MLP neurons of a small language model. Each row is named by its layer, matrix (up: input weights; down: output weights) and neuron, and shows model dimensions 144-271. Each number is 128 + 24 x the weight over its row's rms, rounded and kept within 0 to 255.
Before each neuron's rows, "fires on" lists the tokens most often at its 100 highest values on Wikipedia text that the model never trained on.

fires on: ".", " to", "at", "or", "d"
L2.up1915 [134 123 134 156 145 135 124  68 140 148  77 154 102 121 141  92 144 129 171 116 156 119 141 136  93 121  92 107 183 136 127 108 138 143 138 134 138  81 156 137  91 123 148 132 107 147 148 123 110 163  77 146  60 128  89 135 135 102 118 119 128 117 111 120 151 152 146 136 142 144 128 150 140 131 109  98  89 139 128 126 126 122 127 135 119 107 126 169 128 132 127 142 161  89 123 109 124 145 143 137 122 107 177 140 139 142 148 100 108  94 147  71 116 109 196  97  85 145 118 131 130 127 142 134  92 113  93 141]
L2.down1915 [122 157 110 120 140  85 134  98 119 152 116  99  90 138 126 161 121 118 146 130  87 131 145 123 100 172 149 119 122 127 133 145 139 129  82 130 142 121  87 109 123 120 132 152 142 105 154 150  96  77 115 113 209 140 116  93 121 112 141 142 137  84 123 105 109  94 143 142 120 139 130 133 158  94 121 121 134 170 114 106 161  94 100 126 110 174 175 125  84 128 157 161 147 117 115 136 138 137 111  91 115 132 116 175 120 116 121 151 139 137 125 102 130 112  91 112 149 121 158 118  95 144 118 127 128 121 107 154]

fires on: "-", " the", "ol", "as", " of", "s"
L2.up1802 [155  94 105 115 135  91  99  90 187 147  81 106 167 126 118 143 121  95 113 108 113 127 101 125 114 187 172 114 122 157 129 108  99 137 106 145 129 177 105  89 130 138 120 129 148 137 107 111 152 136 160 134 122 124 105 120 162 136 109 131 119 108 102 114 122 145 122 115 109 138 140  90 140 131 110 123 140 151 100 119 166 156 112 127 115 116 141  96 134 122 125 101 127 142 100 120 140 132 121 179 152 151 155 147 135 145 129 142 144 107 138 100  98 119 133  73 105 132 133 126 119  69 140 132 147 129 125 115]
L2.down1802 [ 83 100 160 161 134 148  94 141 135  97 130 127 109 124 134 130  90 143  93 116  98 127  76 134  98  89 136 131 103 177 112 116 109 111 132 101 130 126 155 126 162 123  95 165 147 144  96 101 112 159 116 155 160 132 114  96  76 148 136 134 131 129 153 153 145 145  96 152 137 127 113 120 105 130 123 125 131 104 120 163 126 156 153  99 170 109 135 133  97 136 113 133 161 123  93 149 172 139 129 111 111  78 150 146 111 140 127 109  73 124 107 109 160 113 112 102 119 136 138 119 139 152 124  61 115 131 136 177]

fires on: "s", "y", " a", "k", " of", "ia"
L2.up1322 [134 138 129 146 133 162 133 122 132 169  99 108 116 117 102 138 145  69 126 121 109  87 137 139 110 160 139  89 136 150 157 185 107 139 142 160 125 114 144 140 146 116 123 132 114 162 111 159 140 129 113 121 122 152 129 132 120  95  97 133 137 157 149 121 133 115  94 109 111 142 111 118 150 127 205  98 110 153 119 122  78 114 132 112 103 103 150  70 145 172 128 139 132 143 127 141 108 130 151 167 131 154  96 125 184 113  74  94 103 152 132 149 117 126 134 124 109  97 127 120 198 158 109  81 111 165 124 103]
L2.down1322 [101 119 127 100 132  99  97 128  77 112 139 131 109 113 155 126 112 106  98  96 141 103 135  61 140  87 109 109 155 140 110 124 103 145 127 130 137 137 154 158  92 107 149 100 130 115 132 123 136 111  78 157 126 101 147 108 115 144 104 146 112 102  96 125 108 136 142 119 118 142 151  91  90 138 158 160 134 113 143 117 119 133 133 142 131 167 134 151 121 115 124 127 110 111 107 104 142 102 112 110  68  90 122 107 130 160 145 141 145 114 137 173 106 113 143 104 104 104  96  98  96 111 148 143 101 164 108 153]

fires on: "ing", "t", "ck", "ed", "er", "son"
L2.up475 [122 148 112 121  93  91 160 117 161 155 162 127 117 114 125 126 111 127 127 166 178 128 133 137 161 141 134 103 137 178 167 153 128 170 117 131 136 108 108 132 134 107 131 139 131 124 118 152 174 150 116 108 123 158 106 156 120 137 146 137 150 118 129 122  83 112  93 148 104 123 126 107  91 131 124 122 129  90 123 157 101 146 103 135 128 129 114 109 111 140 108 125 159 112 109 139 125 159 141 126 111 139 117 145 104 124 153 152 107 151 135 162 125 100 173 127 189 156 191 143 124 115  69 118  93 160 119 123]
L2.down475 [145 146 154 112  85 153 104 127 133  94 101  93 125 165  84 134 166 108 117  88 123 141 127 156  62  77 148 134 128 117 159 111 146  76  79 136 148 141 160 124 132 161 119 183 101 183 155 124 137  91 147 134  90 124 138  95  67 147 129 110 136 106 130 144 123 128 162 152 134 130 184 127  98  95 155  98 118  95 128 138 147 165 158  88  83 129  89 117 126 153 182 124 178 108 148 112  86 139 116 162 157 166 109  85 141  99 109 105 137 106 150 112 153  88 159 128 130 119 128 124 137 151 153 128 138 123 109 144]

fires on: "l", "t", "il", "in", "pt", "th"
L2.up2280 [103 106 143 152 120 132 109 117 133 166 124 138 143  88 136 128 119 121  71 120 113 138  89 114 163 130 116 118 141 127 150 141 133 108 144 124 133 128 146 127 114 127 125 153 115 131 111 145 155 151 161 153 110 144 186 164  77 133 127  77 137 111 134 165 140 112 153 145 118 133 139 138 137  86 139 139 134 179 107 145 152 151 131 123 139 151 110 161 169 120 116 102 130 141  91 127 133 118 124 111 158 129 117 164  99 141 123 132 120 146 125  92 160 152 110 147 130 162 149 120 135  81 172 165 115 148 117 124]
L2.down2280 [126 137  89 123 153 151 151 115 104 112 149  94 126 133 142 100 116 128 117 118 140 164 139 128 151 109 100 181 100 137 144 123 130 154 130 132 158 113 131 161 163 113 135 150 132 162 122 132 179 137 166 149 140 157 135  86 134 114 126 103 122 110 117 152  77 161 111 151 143 102 119 144 131 112 139 139 123 101 106 106 124 140 142  88 133 151 148 100 136 103 117 134 123 117 131 131 104 105 138 124  95 117 133 114 127 132 164 155 129 135 151 146 112  97 172 134  73  98 119 132 114  75 120 139 105 140  77 125]

fires on: "u", "ad", " of", "od", "ol"
L2.up1261 [126 157 112 130 133  80 134 143 135 115 147 161 113 164  76  64  85  95 132 139 104 147 114 114 142 122 173 105 133 121 156 111 110 135 131 128 127 158  93 127 148 107  65 139 159 149 162 156 114 139 108 148 164 102 138 146 142 145 119  90  98 139 123 172 139 142 157 154 139 137 153 130 127 119 128 123 132 132 131 128 110 169 129  85 112 156 111 104 145 124 133 120 135  71 131 151 187 103  98 130 173 122  95 134 104  96 132 145 126  98 126 109  99 131 115 151 129 165 138  97 124 106 110 111 107 170 105  76]
L2.down1261 [108 103 160 195 152 125 161 114 107  88 124 120  93 151 126 131 131 117 150 143 143 111 113  90 155 170  79 180 123  98 130 142 121 119 135 117 133 142 166 131 152 138 149 114 147 182  83 108 137 123 140 170 150 103 133 121  94 150 107 179 133 123 171 146 117 150 138 130 131 153 129 162 123 146 109 167 132 146 169 179 144 105 140 128 130 108 140 170 109 122 129  98 122 166 133  94 138 110 151 124 155 101 127 147 146 146 104 134 106 126 118 118 153 110 122  91 144 155 115  67 157 118 156 122 146 110 175 131]

fires on: "m", "t", "mo", "b", "ol", "l"
L2.up1495 [112 139 131 156 133 126 154 100 102 132 132 131 153 153 113 144 150 122 106 123 149  81 113 166 141 108  87 115 102 122 159 101 120  82 130 164  81  71 151 153 139 151  87  97  93 171 115 124 144 119 133 137  82  81 185 164 163 140 128 132 131 107 124 139 149 130 125 123 148 107 122 161 130 132 105 145  93 159 140 145 143 147 184 139 155 128 113  86 147 113 149 115 145 148 134 135 114 128 155 136 167 115  92 130 106 119 181 120 140  94 187  88 121 111 103  73  92 107  79 139  97 126  67 105 122 143  78 139]
L2.down1495 [120 137 136 127 131 125 137 103 126  87 120 137 151 140 143 122 133 124 108 167 162 195 125 119 208 102 150 150 139  85 129 106 139 110 169  76 121 128 128 106 187 110 134 148 106 180 128 118 158 159 135 136 174  94 130 120  84 129 102 146 175  71 103 117  94 171 121 140  85 111 112 107 124 149 175  96 130 124 116 117 110 165 147  99 139 123 156 142 129 138 121 122  81 127 136 104 108 129 156 153 122 142 156 108 137 132 118 150 146 130 143 161 120 142 125 137  86 102 124 152 152  92 147 122 114 115  60 157]

fires on: "\n", " some", "===", " all", "we", "=="
L2.up898 [162  94 112 159 135  90 127  73 108  87 133 144 125 145  69  98 134  95 132  98 112 115 138 151 167 101 122  99 166 142  96 128 109 179 101 140  87 129 144 127 127 150 129 187 124 148 140 119 114 114 114 117 116 143 148 155 141 123 132 111 142 149  92 129 155 152 102 104 132 141 116 131  73  88  90 126 138 122 121 116 141 149 131 120 123 129 158 151  85 158 102 112 118 131 163 150 151 136 130 123 161 109 159 116 142 120 136 126 124 123 166 152  97 114 132 121 145 121 125 136 113 126 135 139 130  93  84 117]
L2.down898 [110 134 134 134 167 152 117 122 123 121 154 185 124 107 135  69 125 128 128 119 141 116  98 132 170 123 144 113 130 126 164  88 105 145  89 106 117 131 185 141 104 139 164 132 132 121 153 112 132  82 115 121 183  92  97 144 146 128 112 122 133 137 162 138  86 140  74 180 137 139 111 141 155  87 158  55 132 180 128 120 153 112 106 128 161 132 132 158 112 103 131 149 136  99 156 136 110 122 119 118 157 121  97 132 161 118 142 146 141 165 106 100  64 124 119 143  78 182  89  90 103 106 116 111  83 180 188 108]

fires on: "re", "ke", "-", "er"
L2.up2020 [134  88 144 120 114 129 115 113 160 147 153 134 145 134 136 135 140 147 134 138 136 140 111 135 162 161 121 150 137 125 144 188 159 165  99 100 148  85 109 135 155 151 132 107 140 119 126 144  97 136 121 142 139 168 140  86 154 129 128 151 133 120 145 145 106 123 103 141 161 141 146 119 138 130  87 130 108 141 175 132 133  93 168 128 168 133 116 172  95  99 122 118 174 106 164 107 124 143  80 143  85 116 117  70 106 152 144 118 126 118 146 122 119 115 121 105 160 105 135 132  76 116 108 128 127  99 143 196]
L2.down2020 [142 129 138 144 145 156 108 155 127 132 114 137 131 129 112 148 131 135 165 118 135 129 113 110 113 116 166 105 191 106  93 105 127 120 158 156 149 133 112 128  98 110 103 118 143 108 126 120 149  47 157  97 137 168 162 113 129 149 170 109 151 139 177 151 115 152 133 126 131 142 176 155 117 146 142 144  70 142 119 133 130 143 109 108 115 159 156  89  87 143 107 126 119 106 126 125 115 132 170 127 144 119 140 111 135 118 142 112 127  94 113 137 122 136 145 122 132 124 135 180 139 163 125 176 128 101  94 127]

fires on: "un", "n", "ne", "it"
L2.up1898 [166 121 134 136 144 100 136 125 163 100 120 145 132  95 101 158 167 150 119 112 172 125 142 129  84 136 108 116 120 105 162 111 126 138 102 126 126  90 122  87 105 125 158 118 176 134  99 110 162 147 154 125  77  85 140 142 126 147 121 102 117 169 108 136 149 162 152 106 101 146  97 174 164 144  99  82 171 102 132 119 136 130 132 120  91 110 140 118 130 120 150 131 136 142 111 131 154 154 137 126  94 145 123 136 121 134  92 110 156 122 127 128 129 152 119 163 154 156 120 187 140 134 118 146 119 114 137 125]
L2.down1898 [104 124 123 146 114 188 141  99 150 127 139 150 129 136 113 101 130 126 164 136  86 134 141 126 168 136 132 159 109 153 163 126 139 113 134 135 172 127 113 143 144  88 164 143 141 125 142 172  95 127 130 134 129 117 100 161 150 135 162 128 162 103 166 147 128 185 169 123 169 178 169 123 143 105 105 148 183 126  95 104 109 148 133 124 113  81 169 149 142  90 116 117 136 144 104 121 149  75 157 162 113 115 126 127 123  85 116 128 135 110 141 138 154 151 140 122  91 133 114 132 142 122 128 148 171 129 142 104]

fires on: " of", "s", " award", "\n", "at", " |"
L2.up522 [104 160 113 150 103 153 136 129 141 107 151 123 128 146 141 106 105 141 125 163  94 133 133 123 147 138 168  89 161 180 124 146 119 126 148  86 188 115 118  99 102 135 121 173 110 194 117 136 106 113 136 140 134  87 157 101 132 159  96 118 117 183 135 135 141  80 103 146 147 124 138 149 183 127 146 175 130 158 139  97 109  99 119 117  87 165 110  87 148 168 150 144 125 111 115 136  77 113 154 114 130 110 121 152 151 131 102 137  99 105 111 122 113 100 144 113 107 158 147 130 104  86 152 125 120 128 149 112]
L2.down522 [103 179 120 114 113 113  85 105  91  95 136 117 147 166 115 137 178 115 153 136 125 164 182 146 153  94 105 135 140 120  99 144 107 107 123 133 133 138 146 127 177 121 136  85 133 111 114 105 110 140  63 129 152 152  65 101 144 123 137 129 131 166 115 189 138 116 108 145  98 127 132  88 100  90 109 162 109 115 144 114 135 111 137 124  98 204  68 146 141 131 153 117 163 139 162 124 120 103 124 127 135 124 136  92 125 153 179 185 116 169 131 138 130 126  90 111 121 136 110 113 102 120 122 100 158 137  98 104]

fires on: "ck", "d", "ing"
L2.up302 [165 134 136 121 143 119 175 141 132 120 150 166 120 104 159  82 151 163 136 141 109 157 186 130 119 118 156  74 140 165 143 168 142 152 165 148 146 115 147 118 162 124  77 126 159 168 162 142 123  93 138 125 108 116 132 141  93  90 124 153 110 100 152 112  88  96 126 135 173 114 131  79 128 130  98 115 128 132 149 160  97 117 125 171 132 152 115 119 145 113 103 142 126 136 131 138 115 130 109 124 128 114 127 132 112  86 137  90 165 118 129  77 121  97 128 166 189 108 129 115 116 141 126 110 129 124 142 100]
L2.down302 [123 139 115 141  96 148 119 122  83 122 143 155 147 136 129 132 170  96 163 135 106 144 135 118 107 127 129 133 147 128 161 122 139 130 128 117  98 159  96 158 116 151 163 129 113 118 136 141 148 125 138 126 140 133 130 185  92 139 160 124 138 127 137 109 102 135 183 110 151 152  81 116 119 120 138 170 100  89 170  81 116 104 146 132 118 110 146 146 117 103 153 122 181 173 150 137 151 116  89 161 146 148  99 120 175 127 111 160 138 110 113 133 126 119 153 130 132 125 190  94 113 162 125 137 180 103 129 117]

fires on: "==", "===", " ("
L2.up1414 [132 124  92 160 128 123 132  99 118 115 138 110 126  93 138 146 112  99 111 109 115 141 116 111 155 145 139 116 140 145  69 150 149 156  88 142 150 115 179 155  96 165 124 107 133 132  79 126  72  84  98 168 152 105 136 126 104 151 105 117 143 143 137 159 101 142 118  69 107 102 123 122  96 152  86 163 140 120 129 164 118 108 142 111 140 142 150 193 100 152  96 112 135 108 112 107 171 113 107 108 133 121 108 147 135 129 109 158 105  80  91 120 140 105 125  94 141 134 132 167 124 115 123 155 144 126 139 111]
L2.down1414 [136 137 157 134 139 125 111 131 134 132  89 119 163 153 120 143 169 158 127  88 153 140 114 106  86 143 104 178 101  67 130 113 122 153 134 158 101 125 111  93 179  99 127 135 150 136 161 172  90 106 121 130 145 103  68 163 157 126 114 120 155 187 121 133 117 128  94 131 157 127 111 175 139 145 158 119 148 143 130 106 134 131 110 207 136 128  97 134 138  69  95  92 160 139 163 129 157 142 108 124 173 112  62  93 116 123 103 176 114 165 151 149  95 144 109 193 151 125 128 114 140 138  90 153 128  95 138 135]

fires on: "n", "st", "ve", "k", "te", "i"
L2.up1170 [118 138 123 134 112 156 156  73 109 121 123 149 121 111 140 143 123 133 172 130 124 111  89 103 154 100 116 174  91 120 141 150  90 110 137 130 124 143 126  88 114  94 105 139 147 129 102 120 150 135 107 167  82 160 141 136 160 107 157 142 139 140 110 143 109 133  89 136 135 104 114 100 108 126  96 117 123 129 135 115 154  96 157 128 133 137 112 118 137 145  98 110 139 151 148 136 131 127 123 126 121 108 132 162  84 130 143  90 189 163  79 143  81 141 119 145  70 127 149 137 185 125 172 114 120 179 147 122]
L2.down1170 [156 117 155 122 133 141 158 124 119 144 155 101 153 150 111 158 133 139 129 109 133 137 108 153 131 106 139 134 193 120 119  98 134 117  98 140  84 142 109 160 171  92  97 155 148 104 110  82 145 152  96 107 163  95 144 163 176 104 127 118 137 156 144 180 139 103 166 143 119 118 146 141 167 130 108 144 127 127 129 104 111 136 119 123 137 110 110 140 160 117 105  87 139 134 136 125 143  96 152  91 133 128 159 171 113 142 129 146 139 141 126 146 154 114 149 147 141 156  70 135  77 126 123 130 139 127 113 120]

fires on: "al", "el", " =", ":"
L2.up620 [131 118 126  97 127 113 147 141 167 152 130  84 125 123 132 138 131 185 129 141  95  86 155 170 104 133 129 120 134 124 115 122 144 109 145 124 107 108 111  97 109 134  99 113 143 106 131 161 140 153 178  71 146 141 128 123 130 133 131  76 153 112 124 128 161 102 127 158 130 127 150 148 176 103 166 100 131 154 159 179 153 155 162 160 145 114 166 156 143  86  84 112 118 117 131  95 170 155 158  90 144 123 147 177 137 142 158 169 134 184 139 114 105 115 131 195 153 115 159 144 114  98 117 131  92 147 138 151]
L2.down620 [160 137 112 154 129 171 153  99 128 172 129 123 126 174 121 150 105 118  94  94 138 150 115 123 158 150  92 126  92  90 139 131 143 157 136 137 170 125 151 161 131 132 127 104 106 143  93 126 123  79 131 145 149 149 128  84 155 173 175 103 127 102 118  81 138 132 110  86 121 118 142 123 141 117 127 101 108 152 146 117 140 151 107 102 157 140 140 130 121 115 116 207  94 145 179  94 131 176 131 156 170 144  94 146 102 169 115 117 122 140 132 165 107 107 118 103 124 133 125 123 147 154 154 132 165 162  84 129]

fires on: "al", "ck", "ve", " and", "er"
L2.up430 [128 157 100 135  98 158 178 124 127 144 182 146 135  94 132 183 127  77 112 136 149 162 116 155 161 144  84 125  99 103 131 138 138 134  90 107 177 103 110 102 153 143  96 119 138 140 137 125 139 100  97 136 145 168 124 136 123 127 128 108 118 111  86 118 129 130 118 107 102 155 165 107  94 133 193  82 162 151 137 139 149  88 125 125 111 105 151 106  91 176 107 102 117 154 121 140 118 117  99 119 131 130 117 160 128 147 157 144  76  75 130 157 100 128 159  89 122 167 103 127 110 155 118 125 141 162 103 157]
L2.down430 [120 131 145  79 118 135  80 150 145 104 100 141 104 165 119 130 146 141 173 148  95 102 134  88  90  82 162 127 144 139 129 130 107 134 156 140 102 142 133  81 145 130 111 124 154 124 134 119 137 110 173 122 106 105 158 103 121 131 111 139 138 119 143 127  98  93 172 133 109 124 159  77 147 135 114 183  84 176 120 123 127 149 111  97 138 106  91 156 121 114 139 121 102 136 131 107 148  57 140 133 184  76 106 121 122 173 134 162  97 147 121 122 146 111 181 145 103 148 117 165 116 136 135 124 128  91 106 127]

fires on: " —", " where", "ough", "ing", ":", "ed"
L2.up821 [131 145 125 156 110 171 141 144 114 130 136 158 148 121  87 110 127 134 148 114 115 156 122 131 168  38  94 157 162 130 133 162 156  85 200  97 122  93  92 111  61  98 129 129 119 120 109 169 120 139 143 123 111 125 126  94 125 147 127 156 160  93 128 170 136 137 122  83  88 177 116 152 161 155 124 152 146 124 135 125 115 115 135 138 151 113 121  98 161 178 127 166 109 123 121 154 117 156 125 119 109 124 129 145 133 150 131 143 156 137 120 116 117  87 107 149 108 152 141 108 114 136 155 102 115  95 141 100]
L2.down821 [167 123  97 161 139 102 110 118 123 112 136  85 123  97  97 105 132 142  91 135 111 144 128 105 122 110 109 160  87 169 124 148 126 119 155 149 123 119 152 169 117 138 134 164  91 119 130 142 126 128 161 109 138  91 131 112 131  77 157 111 107 121 139 119 119 148 105 152 119 127 115 140 140  81 188 163 118 132 131 147 109 121 127 108  99 101 156  95 121 103 198 128 165 159 114 151 160 138  90 121 126 108 194 113 113 124  78 140 142 138 175 160 131 133 143 110 132 105 104 127 145 127 119 150 156 125 129 114]

fires on: "ly", "et", " in", "low"
L2.up1622 [151 145 153 116 137 158 160 170 150 196 143 104 139 118  94  99 125 130 125 129 126 110 140 114 148 162 161  94 126 163 188 148 113 113  80 107 126 159 114 156 137 133 102 122 137 142 108 118 124 115  84 119 135 137 102 109 128  82 118  95 139 124 167 121 116 120  98 104 138 122 112 119 144 113 109 104 101 112 135 116 129 126  93 107 150 133 127 165  99  65 116  79 130 104 146  94 124 128 120  94 163 147 173 140 150 120 146 145 145 169 123 124 100 122 134  95 135 140 144 145 141 181 122 101 106 131 147 140]
L2.down1622 [ 82 118 131 144  98 128 112 141 136 164  87 153 148 137 116 102 159 107 183 126 137 116 133 105 103 128 129  93 162 103 131 144 151 157  99  66 119 112 108 151 153  95 129 112  89 104 129 125 101 125 119 122 166 151 106 139  75  97 133 152 174 113 122 123 136 102 126 118 106 118 137 151 116 114 127 119 141 115 119 116 106 132 104 122  75 118 115 120 111 178 132 114 174 129 109 153 153 102 137 124 132 153 108 129 118 153 126 145  90  95 107 130 135 131 140 106  87 140 158 150 115  90 129 105 121 134 139 129]

fires on: "on", "te", "ci", "'", "k", ":"
L2.up818 [141 111 143 107 179 141 133 131 150 140 125 146 123 123 128  97 127 105 167  86  96 130 110 143 129 160 136 119 108 119 123 162 119 124 101 104 130 151 135  93  73 118 110 138 137  94 126 130 126 130 154 152 138 150 145 113  93  98 153 183 133 109 126 149 134 121 140  91 145  99 136 129 129 116  78 128 104 158 118 126 106 100 132  69 144 173  92 115 132 142  96 131 104  48 133 161 116 136 129 131 126 106 157 143 141 116 140 130 109 122 139 128 187 107  83 123 100 104 147 149  99 148 163 134 106 160 131 109]
L2.down818 [134 107 112 131 116 111 152 121  77 127  90  69 131 146 124 134 135  91 158 149 122  85 184 163 125  43 189 128 163 126 128 129  82 118 134 164 141 104 104 172 153  72 114 124 106 139 127 139 107 112 147 140 170 107 100 110 128 118 115  92 101 103 171 147 137 131 132 129 159 142 167 126 147 130 136 134 144 135 127 114 128 130  87 166 136 118  52  90 141 124 103 125 154 120 128 132 141 133 123 131 145 128 128 116 142 140 151 157 125 130 168 150 150 162 103 132 152 132  70 117 136 148 167  98 107 112 123 169]

fires on: "on", "er", "e", "re"
L2.up740 [168 110 139 100 127 133 139 148 105  80 119 147  86 135  76 145 121 111 127 123 139 149 135 125 139 166  97 176 112 179 178 141  98 178 148  92 179 130 135 152 113 111 131 139 137 156 140  77  99 121 100 159 141 119  68 115 126 104 113 114 118 132 133 117 119 148  84 106  97 107 173 150 109 151 104 180 135 139 170 128 131 157  96 101 167 126 112 106 169 100  90 110 147 132 111 121 166 105 145 132 164 114 103 119 128 139 113 118 162 101 114 125 139 145 118  93 135 151  84 128 134 130 104  96 135 120 180 112]
L2.down740 [130 126 112 125 137 125 143 144 113 131 158 112 128 114 136 123 140 129 139 131 139 159 131 135 129 132 168 146 187 104 119 133 159 120 131 157 122 161 131 137 125 137 102 156 126 107 100 131 137 109 131 170 166 130 153 111 128 121 159  86 148 147 149 136 109 122 161 143  84 131  82 133 101 122 114 108 112 172 108  77 113 125 117 147 104 138 124 160  91 124 125 104 141 113 137 105 100 151  87 108 170 176 150 130 157  97  96  90 197  72 149  93 124 107 157 150 112 131 169 163 174 160 118 134 157 153  84 141]

fires on: "el", "ell", "il", "ult", "en"
L2.up173 [138 152 129 117 120 115  92 128 140 127  75 107 111 119 177 174 104 122 140  67 125 137  62 121 113 138  76 135 113  88 153 113 126 111  98 144 128 135 149 117 144 103  92 138 137  66 129 110 164  73 101 122 162 112 101  62 139 115 138 115 125 169 132 103  95 121 111 177 114 154 120 164  96 124 117  98 143 137 142 155 151 119  80 136 159 112 141 147 156  99 143 108 125 142 173 163 143 118  93 112 148 111  79 106 122 143 149 131 155 122 140 159 105 153 140 141 157 131 113 116 137 124 162 192 118 166 121 118]
L2.down173 [144 119 125 128  85 131 112 100 147 148 107 140 154 170 139  89 127 101 153 137 136  78 112 141 169 134 119 171  92 102  91 170 127  68 131 125 108 120 129 127 134 124 124 101  87 137 108 121 159 146 146 139 144 121 128 111 122 134  86 125 143  97 108 101 123 145 127 132 123 132 142  90 127 127 114 127 126 126 141 116 132 156 142 152  95 106 131 111 134 135 172 136 111 116 117 119 101 136  89 113 134 160  98 101 111 139 127 114  98 147 135 118 105 164 108 108 122 164  99 176  83 124 138 106 102  75 108 104]

fires on: ":", "tic", "ed", "ing", "ung", "ga"
L2.up856 [161 125 114 146 123 125 137 143 143 167 162 155 112 142 110 125 131 152 136 132 108 126 112 148 171 132 138 115 162 146 148 102 166 125 137 126 124 107 135 137 107 148 116  95 121  99 137  86 105 142 149 143 128 129 132 192  97 107 159 147 161 165 142 157 135 108  67  56 105 117  83 168 131 124 140 132 143  97 122 145 104 106  97 134 107 113 146 141 140 128 134 119 113 149 109 159 146 147 144 111 166 167  81 119 121 138 135 139 157 141 119 150  88 110 111 154 137 167 149 130  87 137 152 156  91 169 145 133]
L2.down856 [110 141 131  90 135 114  99 111 133  57 145 126 104 115 143 142 114 104 119 110 116 195 141 138  94 109 176 138 133 136  99 141 106 135 125 124 132 122 110 161 121 128 136 141 123 113 140 124 143 112 113 119 109 119  80 142 143 124 163 119 157  93 149 116 141 102  80 147 152 126 110 105 103  96 148 157 116 167 126 149 190 163 122 123  84 135 128 139 105 120 146 159 148 144 181  98  78  86 115 100  97 125 123 120 119 112 140 146 119 153 108 143  80 148 111  69 170 136 154 145 128 151 112 170 153  91 172 136]

fires on: "n", " run", "it", "f", "ed"
L2.up332 [137 179 152 119 136 100 152 143 158  86 150 141 133 150 132 132 159 149 124 105 117 112 108 140 127  95 142 136 165 163 115  89 124 124  88 111 162 123 129 160  98 122 141 114 176 133 136 116 140 125 141 121 114 126 144  91 109 109 103 118 123 152 175 137 145 127 131 146 143 126  85 133 147  84 114 108 170 129 106 105 125 153  75 120 140 161 107 130 162 159 116  76 110 119 147 141 118 142 109 139 105 149 139 163 125 126  90 132 106 155 137 154 144 164 136 142 118 140 105 154 119 116 132 132 141 137 121 128]
L2.down332 [ 95 144 132 148 133 152 131 104 122 128 117 155 158 116 144 139 134 150 109 125 142 136 115 125 121 101 114 141 133 135  77  68 159  78 183 129 133 126 111  98 163 141 102 134 102 131 130 121  92 141 132 133 163 133 112 103 124 125 145 132 114 128 167 127 138 116 107 120 141 148 128 142 131  82 142 144 156 163 130 123 138 106 141 117 117 113 167 131 185 148 100  84 117 137  96 122  84 145 160 143 121 134 136 170 151 101 131 161 130 119  71 132 179 134 113 107 100 103 140 116  98 141 140 143  99 140 116 138]

fires on: ".", "d", "li", "ty", "mi", " to"
L2.up942 [151  99 137 152 142  73 122 129  80 164 133 166 122 155 150 109 121 166 171 138 111 105 119 137 106 120 108 105 130 140 118 117 136 110  97 101 117 106 147 147 125 113 170 176 117 157 104  90  98  95 130 114  98 120 122  94 144 110 120 113 159 110 128  99 138 131 183 137 149 150 121 142 125 101 144 124  89 123 138 125 171  96 111 122 156 144 141 142 147 200 137 126 125  86 113 165 120 147 147 110 162  84 135 158 107 119 126 106 139 136 100 141 139 118 121 119 143  86 171 129  90 129 112 136  94 189 115 119]
L2.down942 [158 147 114 132 159 114 134 113 159 128 123 124 130 129 111 136 109 127 118 137 146 133 152 101 110 131 159  63 115 105 128 127 130 117 147 107 133 137  80  92 111 137 130 139 106 130 139 135 101 140 113 156 174 152 121 136 104 154 140 130 159 110 136 137 185 110 147 115 119  95 117 133 141 188 109 105 164 123  89  97  93  86 118 173 130 145 126 149 129 110  95 134 151 113 159  95 116  90  85 116 136 111 109 135 161  81 113 116 138 168 127 123 209  88 130 133 131 170 104  97 113 118  99 161 167 142 134 111]

fires on: "-", "ci", "–", "'", "fe", "bi"
L2.up1769 [ 97 132 136  92 111 144 100 166 128 168 172 133 157 116 132 162 180 121 167  87 112 158 167 147 121 133 149 180 101 129 145 133 127 101 119  66 109 121 177 126 134 131 109 123 126 133 167 101 129 102 147 159 127  95 109 114  57 106 109 139 170 126 100  92 132 117 111 149 117 165 100 105 129 116 147 127 160 161 113 113  92 130 129  99 152 150  94 135 141 162 113 123 124  88 148 111 120  74 137 142 150  91 143 140 120  93 133 147 155 123 126 143 143 111 110 147  84 133  82 146  94 130  73 171 102 167 153 158]
L2.down1769 [117 105 115 110 135 147 128 104 115 108 148 106 179 139 185 143 136 126 132 131 126 110 147 144 174 131  99 165 151 141 123 103 105 138 148 138 120 123 114 131 126 130 132  87 122 190 138 149 136 129 135 111 144 123 148  87 104 161 145 103  70 121  94  91 147 177 155 125  94 140 173 154 127 159  89 154 112 142 118 139 181  96 138 130 127 168 125  95 159 138 134 160 122 144 144  62 124 145 115  90 108 111 157 138 136 142 136  97 131 105 128 109 108 140 130 124 103 122 120 144 134 124 163 159 124 137 116 122]